config = dict(
    num_hidden_layers=9,
    hidden_size=320,
    num_attention_heads=5,
    num_key_value_heads=5,
    head_dim=64,
    intermediate_size=1280,
    vocab_size=16350,
    hidden_act='gelu',
    norm='layernorm',
    norm_place='pre',
    norm_eps=1e-05,
    positions='learned',
    qk_norm=False,
    attn_scale=0.125,
    bias='none',
    tie_word_embeddings=True,
    parallel_block=False,
    init='normal',
    init_std_qkv=0.0348,
    init_std_o=0.0432,
    init_std_up=0.0498,
    init_std_down=0.0498,
    optimizer='adam_hyperball',
    learning_rate=0.00751,
    beta1=0.9,
    weight_decay=0.0,
    lr_head=0.00819,
    max_grad_norm=1.0,
    warmup_steps=200,
    schedule='wsd',
    decay_fraction=1.0,
    decay_shape='linear',
    final_lr_fraction=0.05,
    batch_tokens=131072,
    max_seq_len=512,
    doc_mask=True,
    train_tokens=751600000,
    max_steps=5735,
    dataset='wikipedia_en',
)
MLP neurons of a small language model. Each row is named by its layer, matrix (up: input weights; down: output weights) and neuron, and shows model dimensions 96-223. Each number is 500 + 40 x the weight over its row's rms, rounded and kept within 0 to 999. Numbers have three digits each.
Before each neuron's rows, "fires in" lists the words (lower case) most often at its 100 highest values on Wikipedia text that the model never trained on.

fires in: "she", "it", "co", "being"
L3.up251:578569450530511476468498491495490588477429459485486472496542498522368501472471561507510478461507520451539491445605544522469505550500541460464502506446455528432551469481587512514474462490526523514513484537518527484489493476504462477529523530453530487429513543538454572591497512521498451484443451480557481487557526543504428503549593536540477510463527538516460451493516538515455483464421
L3.down251:490510618466432432523498475513513552449520517491507521502456453529451517533450434535513480481498532524529531556501470510422479467512506507481492536476459485489503555608516518588505520505524444592469543562504473529490453428394496545568520488483452454460596520532469584415590468481573535487570512458484489530522446510489488518554601554618503505474526470455473484451493475460498455540477

fires in: "of", "re", "y", "guilty"
L2.up471:502473501529481500555542508531551482486436446475525491471511404550539425471489541496482416456445477497512501460459543480449508509549493506472478523542523544503542421500539488543560525473440459456522463475461531527557478482552564447484529445504502507459523527472490535508510515498481474455521512545504513474477588524515434434479470489529520470473512465459556559573475609510482427528531
L2.down471:449469548500530549520403472564516483494547429477430467455462507471497441533526455510476372575523493540530546467442522554463465489568510496466468507477558543528405496542507494547496546502512539519451493542531463511462489491477505499488558458488497557449470470509396510546527434472500530508540481548463469495494497477509469540598502512542512488507585515464521591521521506517496585532503

fires in: "set", "at", "over", "found", "under"
L2.up544:522518506445479500559507567477561492496437414442551484502538482545475490490473481558532503469436486536507526482436482452470463481596503500550487564483472531496507486439562503482483483453539465492473472477509525427479510439481519510575463542509498522501464523476486508520517460494454506428545513463528516501475428470516542481537503491469465535563516521516536552575481532479465550480494
L2.down544:537530465493544484555549525477578484497496511508514511511495486490535541468556504513503450451513510492533469588549493492461540535438520486437528524489473529503471458431440516559524484502505413527488463456527533448525523484505507481558499519483516518475582468538429534504463541561478452466473458507581488494438496545510515540528449468504519528543502538458493514426488519503466493480404

fires in: "due", "according", "known", "more", "such", "thought"
L2.up98:530478487430513441495506526476577484447480483490475464434491498487472535455515551597484425503464438479474512463462479524493495479517517500405514586452499528523445492452541486541504456514532503483483548458504536439542460396524495451526469442464511488454547527540458555417482504560481535471463489475465524474467448538529554492515489534472460534531517549490525513565486494502519566556445
L2.down98:476536531539442526546474516556547535471513580478541546447497509454444516434471497455494488532545515503509528561513443520526508527510548489464479419542497480451520496473469541475541505511517521518583473536437488475484459539523417478505538526478516467485555508542468475450533517466457412508510448431416562547461440479440511458512559531453487507494483489578444455507459587451476497505528

fires in: "after", "battle", "following"
L2.up862:543463511529488514510510464551581474473517496507513507475506429500551548499486568590467456468513517522424464474479515536455475501544551459397471510557592562488475554427500514502518510565494469480467519473455510467552508490500445466547490503480499473422441527546429429533513503465503492459545487523520489494466432512510497437501614549515441535502514500490470480545530476613485459442465
L2.down862:489523493482473530495541529433502535508510496530506522511488532471476564495474508531496491524501514493467600496547480443521471439459499488482462524484448482503545489496488481472465449538518485483565452486510494497490458500488517444451466484547515519544451527444557521456494495461428531514472478506497466502493534499522469564519485422450577410496513475496424528466473528493469594523526

fires in: "township", "bishop", "act", "of", "battle", "general"
L2.up201:531540473550448514434510511428494433447534447505533564466546506512525527478516463520400411457466466492482520417465521465483537518574426547451465581507478592482496398537532497541530556504460495410571525540468529492567516504564524495484503461474478414505496494475511517496531437564517505508515521573501483511553455542552455493481533613519529416462573577463511596484463523479562502507501
L2.down201:540458545573537559462518498490443506504459560545519517493516460518506535568466562539533507533582537519472509500484496503486460527463526478528549492488450446534508565504501503484436451505537531558447465505510524504452505524533508463527523558472500495490438446479557493510427563527504573567512462490557482526447493505522540542486453427451490528537434441512498403499523496547516458508524

fires in: "series", "title", "show", "album", "championship", "operation"
L2.up674:463465507481508502515527459525490465428523461535537557560472489479536530507451473524494532458542470480509527500534503513504482546437559529489506517541532487512470534504489497421533445481514461468466490428471530439570489595510464504504480544554446455366508543556473508588481544524548559457541451503461490511482489535482463431507564559529512461523484465432485493471501516523523572434467
L2.down674:491481497565460441534455479508518492538473496512520522412465525516538540481483510522470524462528528500470436487504521495534500431526462460542448541484489523474522524476593489502493541491527563483488507559506547452427487512571502537495456503425533488492481532487515452439457450515455466522522440480565521434513522563505513518505520488520502510418551505572548614604490496522375524488521

fires in: "from", "to", "until", "go"
L2.up860:618472559469509481522500475416494519502467455477524508509520416466496485497540483530555512495509514517499503461481517513539466474576478488526544551475526563479509500493512500494534538487573465504503473477470496441490504526479508508447568467580504491538486512515447475539523492562475469426491501497493485541523516581451498510454503492512495479420537521513553546496491476448550489441477
L2.down860:476482566491507551535507470472452509547518545476433483510514512471543567471504506476486501489510462548513422464601522426528511463503453502524505536514424503477517490574434480479469488412499482497474507490513482474499525477463467507562572514491450627541486551523522449489509498472556477501502470571507453482492506565494457542489507546493533452381559529491618379550543417514532514520520

fires in: "manager", "president", "director", "coach", "minister", "champion"
L2.up156:568527534529455528457509519483506521472467472492498515466455427580492573489410454503488569493531512483437511421519481474397466495495535523515515530501486507466466489442524516555442467457555499473510459505519553481527557466564503476556505492471516495425499488527521571510476479551493540499547533482514466484472564494531520489528509589480473455514494449477542458533567554536519487406525
L2.down156:507479441578452473515447576401519357487480562484508518455465574560539524448534575419466524530561416433492463539505499526475510494492484502452541485489390495544436508466461515503497527509490496519545499520462511458523550512539524553490484546495519509478491510509542435523525509449482444479497473443515528521519502449588413510516522563499439509409499506598527485434488492469546473454579